config.yaml
n_layer: 8
d_model: 512
n_head: 8
n_kv_head: 8
head_dim: 64
d_mlp: 2560
vocab_size: 12892
activation: "tanh_gelu"
norm: "layernorm"
norm_place: "pre"
norm_eps: 1e-06
positions: "learned"
qk_norm: false
attn_scale: 0.125
bias: "all"
tie_embeddings: true
parallel_block: false
init: "uniform"
init_std_qkv: 0.0343
init_std_o: 0.0
init_std_up: 0.0343
init_std_down: 0.0
optimizer: "muon_variant"
lr: 0.0122
lr_mult_o: 1.5
lr_mult_down: 1.5
beta1: 0.9
lr_head: 0.00649
grad_clip: 1.0
warmup_steps: 200
schedule: "wsd"
decay_fraction: 0.736
decay_shape: "linear"
final_lr_fraction: 0.0
batch_tokens: 131072
seq_len: 512
doc_mask: true
train_tokens: 1279000000
steps: 9758
dataset: "wikipedia_en"
MLP neurons of a small language model. Each row is named by its layer, matrix (up: input weights) and neuron, and shows model dimensions 16-143. Each number is 128 + 24 x the weight over its row's rms, rounded and kept within 0 to 255. Numbers have three digits each.
A block is one neuron, or neurons of one layer that tend to fire together. After each block is what it responds to, as a language model described it from the Wikipedia text at the highest values.

L3.up79:110154089139150151068091140141093139167116122128115133134150124110104132153128161118112129178146158090122150152129161149126121161107142105104172126157137129144149118118104143111087155184122139114146089122177140134136139182138169077126105104105121111118125081077157153142102167100162144129128082108144101166117176110171113125103097162142126136097113110121106146100181156140125144157120
L3.up2458:145121156132106105104133080133135067123145136113106095129157119116122147141144117115109153136134127121131154122149156176142108145111114116142167094141119141118107133113139133153124120122109134104149116142130185095140098112140159138079128123156143136181125130137124153110106145160104125119131127111136147151128157073108126170163155113133133145167163084152130100133143129116089147145118
Digits after separators. The first digit after a thousands comma or decimal point in large figures like 220,000, 2,404,905, $62.26, plus some table pipe cells.

L3.up469:140136140127139140146127099150164138122111150115146134124109171119127151167137142125123154062129167121127110126117132134104119114108147158130125143091128177132104120174135118148167149156137175162135103162100082137133096131106151161093145125173111106147118131063095120096155157113142125111124111176117160088118141117096098082138119078135170131111107075150141061130167159133148106104092
L3.up1021:099107144116135138132120107149134093140148164123147182111119134158146161117131156114108138112124178121154133126140078109084143147112133143099119137139151115174078104160144128130120105136155099140119117097090070127183103132092132155112127153148129095135117126122104087145137143119128130100136132139128127097119169146115117137145144117149110102100103108156110127118143135158112146156082
Middle digits of years. Inner digits of four-digit 20th-century years (the 9 in 1909 or 1997, the 8 in 1982), in dates, tables and citations.

L5.up206:119137098127132165155124100090132136132129116123144109110137146145124113132122127137149154122171137107130137108135120100181137130142116144107099111135132110077145148112109129114129122150123146076102094106138132139144085171111110114088114126152108109114092075145103168140094087147176082177168099111114104125143197157174115128138101139131100162163127119154102165121104071077116133156100
L5.up354:168108165121155130133127138142131127119094131058129116092082102133163161173109125165180136139170094180144072117118126117116125141112150081139100158139078148102165138103119119178090141098146149131133130124120099157118131119078156162139128116127160112153106125208107177084141134120178116106137136127140144134103100109099157140085089094127169111089099139124089145096115151100112138136138
L5.up540:117125125167109126134145110128111158103122146133127100164103133177163140128095102127107088109207133118121131143141145144144165146102097154129085181141078113113078113121081191119120194132181138125137075123154125124147136144138141133117145092079135066154105139143137126154103109128140106107109168152140133139093129154094087118133116106144149134135136150155114117137116129119119133130103
L5.up871:122124172162079111111129140106126128125132115146133116171109102135119114159096130125145128155193133151109105146103162132135166111131122147105111114136148086126158111130077176143133169116135154096164103088160065175122128079171122129118155129137145094153149115120141158130145148103092078087126097126119142134129136120082135155127128075129137125127141128158123133110100123150168141123091
L5.up1577:156148154141117146129160128160120130153136130115140094164100119061150092084146118138144135151145160110130096092105135124108124114097149114131122125129130087111110139136080120167123115085119154138081141106161140065165124133118103140126147131133185094127117128126153134132148148102137153177117118148166134170119172123120153150181122129125123096151135078097140137086130120112121093126105
L5.up1747:123102097144114152094170157116120102182122112145127086113138118114137115122094153149119105144141148183073083149150130146124168127096143110142110137082148122170116145094128116101110097096160130109145134138145126141164114146151110169134109152172123135107133125148128163152172117108162106087145085127171126141102131135113146117124072124127150096125151156124094095122139086089098150196095
L5.up2229:134088117160101152136107089127124131111128163183124132083152117160118128079152094142129117106143118153118108151126088129143122120129171112122187111095113110131114127140126105081161188168121081152099149154149098118138053088131158147115135106105155115152096149119111121154103117142158104141093147125064130119111130116097149175134118159119127116104120113143128133123135085117116071108136
L5.up2257:139125183137154146122149101144161134154149169129135114133091088102153098132102133121130136107164106114142110129130138161136159128096093099082111156149199064087135122112143160123153128140163162101108120172133112129107187151109114086148114134074160111176115111107138143117122101130125114145105130122132145142116136090125141114154090120124122152090117162106073128111144136124112135141139
Digits in sequential numbers. Digits inside years and row or list numbers in tables and references, mostly the second digit, as in 2021, 2010–11, 1951; occasionally a name-initial N.

L5.up263:140140137158135104142132124126141146177087146142133124178136118087138094128130166127130113140119118150118106130150129159103126115119111149096144157118141091088095113134074103144134126133140151134134093129127138121093142137094085112090135127099122186143142110112106096096129151104125139088089167150153108162114157157116136116112116147110128150136119131123129132145144160151112136156132
L5.up351:170136119144150109097100115114120113120106128139119069158135119159158096129170146133124186128112150118109164152169118150087108114079109115185137144135098074125124158136138135122133146125144095150140136129123079096152106126138133098112114144109133101140138148122127134134188148114161138140131116102137100149113127096129108139142129124132115139126128101108098180082122118113139106092141
L5.up533:148102111150103128122121107131079131086114135109192163108101112121148115112157122176162138134122109122162117125122132165132123164156140132093166135138137119122124109091130112137088108095152151146119174122120124118156126108162146150182126145107078133147130131135132109123164093142145080134104162145179107101126147147146116105157138106139157148159133120152136128157115130135137123112166
L5.up875:143099146118150153099141112096146147117130123167103110130106133183162140122150126132153172138121115082122132194132101094159148144146149138105140102121132133107177134131117144124098170093108131161135179099093111113132084136120131096172145127098113116096138125135126173138120124131165105118127107110107104086154153138117127124129124155154117115124097137171107156108123125138143117098121
L5.up1369:139161114113154159115171145111135146098134111143141121117152159150131145081118138110136161124106141086096114101125105140103140137146130148137117134105138135093142152121142130123109138104141150127082158101149125142066144147121121110157146159130102114137131158138156135145153104136098157133160079121137139129144103083110144090128146099171155104112129137101100120115158178131166158137104
L5.up1881:113131128125170144140134120130063141110112106141121132129134120152158120139120121147083145088102134128098119133131106146144179129131156131180159121105117136123118089133127103152127129093107151122146131141126169097156119116136107079120092152140095132092145135144143168124104121123154122135120143139123116145152072128103098137116164131134150152111150112104120148144139158100162089141094
L5.up2230:150145059107120133105143086116123136161111145090144100150132111151143152133112161195122158114099097112123118147113167101137164156124119152108136150141139137130162113099087132122097100124056141161174107111155147120117117165123112113135153113134077174101123101129132101112140107184074119143118123122119120104130120129137099133137166129125139121135090102142109121125142111117175133091143
L5.up2419:151116126149125114119144142161155083167121109130112070160110117133149125097171105169168116115136129112087158143165122163108104136133155139096162113124146110132122122145112133167137128102086159128129131123176131099142153129137153126150124140107098109153124168134141119094119149110123133102143140096143123136147099127098132095176156165130120102170146072153123113080098158094104094153112
Name-completing final pieces. Last word piece finishing a multi-token proper name or number, such as brushfin-ch, Math-ieu, AR 2-91; sometimes suggest(s) after data evidence.

L2.up214:133128143141118116143162133084127103153098140084152144143113155112130124156118148117116130147143153116113109132160118130136137130186150129111123142097140114145119151095143107109122101161130133100109125161168082159099142134101143141105159158183109134166155136108107161113145145117151132111125127112138143136145164095093090129130119153147098137116076058084156145148108145144140106147137
L2.up541:197155169125153108134090116140159105090160213089140116109095109126139126126146105106142112136159137121129107080152149135163133162129138129101117145165123162150134105126100165162113120140183136148162114145109113094147094100121164172124099166123131126136147086109079101138126153117158128139144116128127180115106131138118127115158115142104128141178103120127124107144109119129113112144154
L2.up2163:134170134113134152102164112110155120113125153104118108148110147162084142102153150118106150126161085090115137104145155121141138142139167103125168136124129119099131137118090140136133143119149110087117105132110130110157102114121102101111099140123132130139147126092099102147147159098134122101137113131133142110146119120115085130135160145108076141120120127119097086110094116155157111151075
L2.up2549:097115083160138137112134135115145145084112129124175131128126153091166153155156128153162107125130175079135136102156078129109139152146150138124108146136154108130159103091111124062112137135097093102158110155184177174122131099132102158146132141138131107144153097087089128152098138127131141133088113184104116121077068142096125097072175077114080105139113128125125147175119162147132134110096
Date numbers after months. The space or first digits of the year or day number right after a month name in dates, e.g. 21 September 2023, July 27, early 1972.

L2.up152:130145115171143088152163151130116133105156165142116124141132122128085158062149124117159110130120148133139164113102105161137155119103133126089159128124121100097130166116103108145127087174165095082132118132101134120136108139165157101112126133105164134130080150088176126166101149117133140152123149115140116125105137147125124103077102111105130106131126087138132160142101126140179085121110
L2.up1189:171148121144181102096157132133153089140119130102123115141120158105097130094144163107136141135064108137104156138130154145143142145142122133095183105127101126123117141141070108157093137167147142139139158147125120123149098135095121151119133129094120116118154138113148103143107155144117128110120156129153141162098097176123103172116147144097124126126096098101129109105164095123113105112094
L2.up1542:156150122155172132139134121132141089137167122144129114128105133115097137092143143106136142138093107103118149155135126183146115151143163132155153145138094146104133149141051151117137127135122158113132130069158114136187134142104126074141108141132158159137159124099158136135138132093157119092119150111137138126115128111122132132107142118103119122175117104168129127117100088148168100149165
L2.up2183:161076178127196094108162097136138101102134151146106110158135151117120145092106098122155150093110148137095107178108159145134121136158104128081147128056161151114142147141100136131131198170102126134168174173153168143171133088126110107134112152126115150094128104151120117160141119122090159118133152152158120143130172156164141160146118096124130090098089102121129147162140142138107149123128
Surname-ending word pieces. Final subword fragments that complete a person's surname or name, often in tables and lists, such as Cros-by, Carl-son, Cloon-ey.

L5.up75:106130167144146141156133138137146148115106116141179148166127131166148144112113121094131160136112146181122139128141105133120132149170128100141130148095141102117125165116130106119170146113103152123123124095093145197168093129139113104132134153165153091089083125109155121147124181141194149155132123080130123142116087128132187105145097112110098117095081140085108152144123104091155101138082
L5.up110:158124128130171193141126156153149124129157139161107158159172089133116125140140156103121157104106092133109126105146085097114135119163157133129147119124116134102121107133157112119121209092168208122148089118135142147150051123154122088110134124121125146092165095160147127153103166091137109140152135122128114144124116114123164156120118131076131111131169115130115134094141103102136133096087
L5.up247:150100124118142151109145120154135127147160124107164127171140123133097139161137116090120180158137114136143138088163128145125150148105094126164158080138116122157108123122092130123120149143101190093127133084146141141137065151178104120131128141084135115133121147161104119154159153101166137111141120101142164124142137111120113121162135096093133153133123132122102125114095112185086130112099
L5.up537:123163120157123148138148113134089131147126167100139124124157102100120145122113127139110112124086176125169095140136169150145116119144103082111152147173121118135156117115121128131138165147131129070167132113069149093136068148108120073121114160122124132102099108102150121118146159119149095095157136125149096139135123113110141067163144143139133144134108146104092140149153107155144109172119
L5.up699:072075136158136141115146144158109157136144151123161123132094148145125146153122155111101155148160133140185173137150152080099125146150084106131095134131099104076139126156086105114126147166157156080163146110133139144075103114189156138143108147086151122111141133150161130103107168084108118090121105132122097149090131116163137154170125147137125111122140131160129115133135123126133126144134
L5.up823:102112183132114109108130205125090133136136119139124163089152094173101121081126163121098133120126152116131129139135139099108141128100089141145121104115124130087114056170116158152090140105148119115155151118146117136113097083122152120099115146135072137093122149172146136162154095093135092151172149157104165111131124144132098116133126141115155151083116144102124117116139140106095151115049
L5.up908:127126126140119107117144115109120108110162129189139119119121096091122123138098138118132119094120125141130179088147097116091145151143105135116107120186140146141136142090124084127127175112115140102104151105106150154105102138125114141094149153124134122118141079109116145174117096152147098132117140137110121096133180115162123175143133092093077133123126130110088096106125114144131139111113
L5.up1768:163132130131151124144131119101131160141124084113134125153131102116144085078134164095137148143126089144121112131123126136141166163138153123133140103149112165135108142104131113143114155119092160138126138092096146079159131107091097150111134136126145123122141106170137133119156092082145110101156152132135115156100096106129119081128106141087146096149161118123108107091114124147173120127100
Mid-number digits in tables. Digit tokens inside multi-digit numbers, mostly right after a thousands comma or decimal point, in table cells like 1,301, 27,205, 102.62, 2:20.

L2.up224:124118148156152110132118117102170137142145167124103144127136130114105115136112146119136161111123152118129109145160127163120120128166103113156132086151133146110109137143143148150127129146151124106123118140154132162122111113158135115137167160132143115098133105113132140121114174150152134137112083106163133104179124124113111101155122115141174077168218087161100104106141145085143125136082
L2.up1207:112143167078100091106099128124144126115128138137128136119121156132141122129128085161100110111128140146093174149191088085143180086118138150100147104120138147120125173115142102168149136142168133082111104143107116146134125134175116136102148119126141140098126124160137165145125162089091118114102134137164143094113104128116140107160145105142129132138122159123119117151138118144124132126138
L2.up1288:167175116106177101117142120088156116177132132093119122112190141160133144148179122106087158141115128157132132123162121133152118156111138140127142148129164116150165109121127094117085144110154171101125105117097136115111117131178127134064059115093140125117083134128148175126129127117104106116116151160100125108185126117111108123118121154100117136126171135140107142131129105153118133109138
L2.up2199:123155108086139103131144132160152136153112144108141124139122181183101123150149135136128136086119135144125067114163129132119119133117114120149101111088105120133136115137124137108105117115114122141132120147167160112102106162111096102074118113153129118142082140131118131131170130148134120154119084127176110097161148141159156136104124188154136165153099134155123116132101146120077173159121
Digits inside table numbers. Digits and decimal points in the middle of numbers in Wikipedia tables, mostly vote counts after a thousands comma (17,321; 8,348; 5.89%). Weaker on scattered word pieces.

L3.up285:147147135125131166088114139111132115111096151112108088151129154131126127110156120153135140145122121094114160134168187136111091128152094129131140103135107114061142105111116188096076149124123133085120123105153117131124090165102138176108104116119105121146141137158127179126164116101092113106127111145130136133127122158117126138168149173172132093167151139152077106114171136133152100158066
L3.up1844:112140146151138122096096173124121146120123105103103107137090164127103120102155130124145097128111156092109130134103124088161107136150131117097131097160116149115122120131167148076107145141153112132128115161143130142113105118138149149116069136096164131171170139122140104110185113095084136115137150123145120167127121106145111145103123126173113106157117163158103085133140170105132097128138
Place-name word endings. Final subword pieces that complete multi-token place names (Madagasc-ar, It-aly, Myan-mar, Bomb-ay), plus some sports team names (Celt-ics, Kn-icks).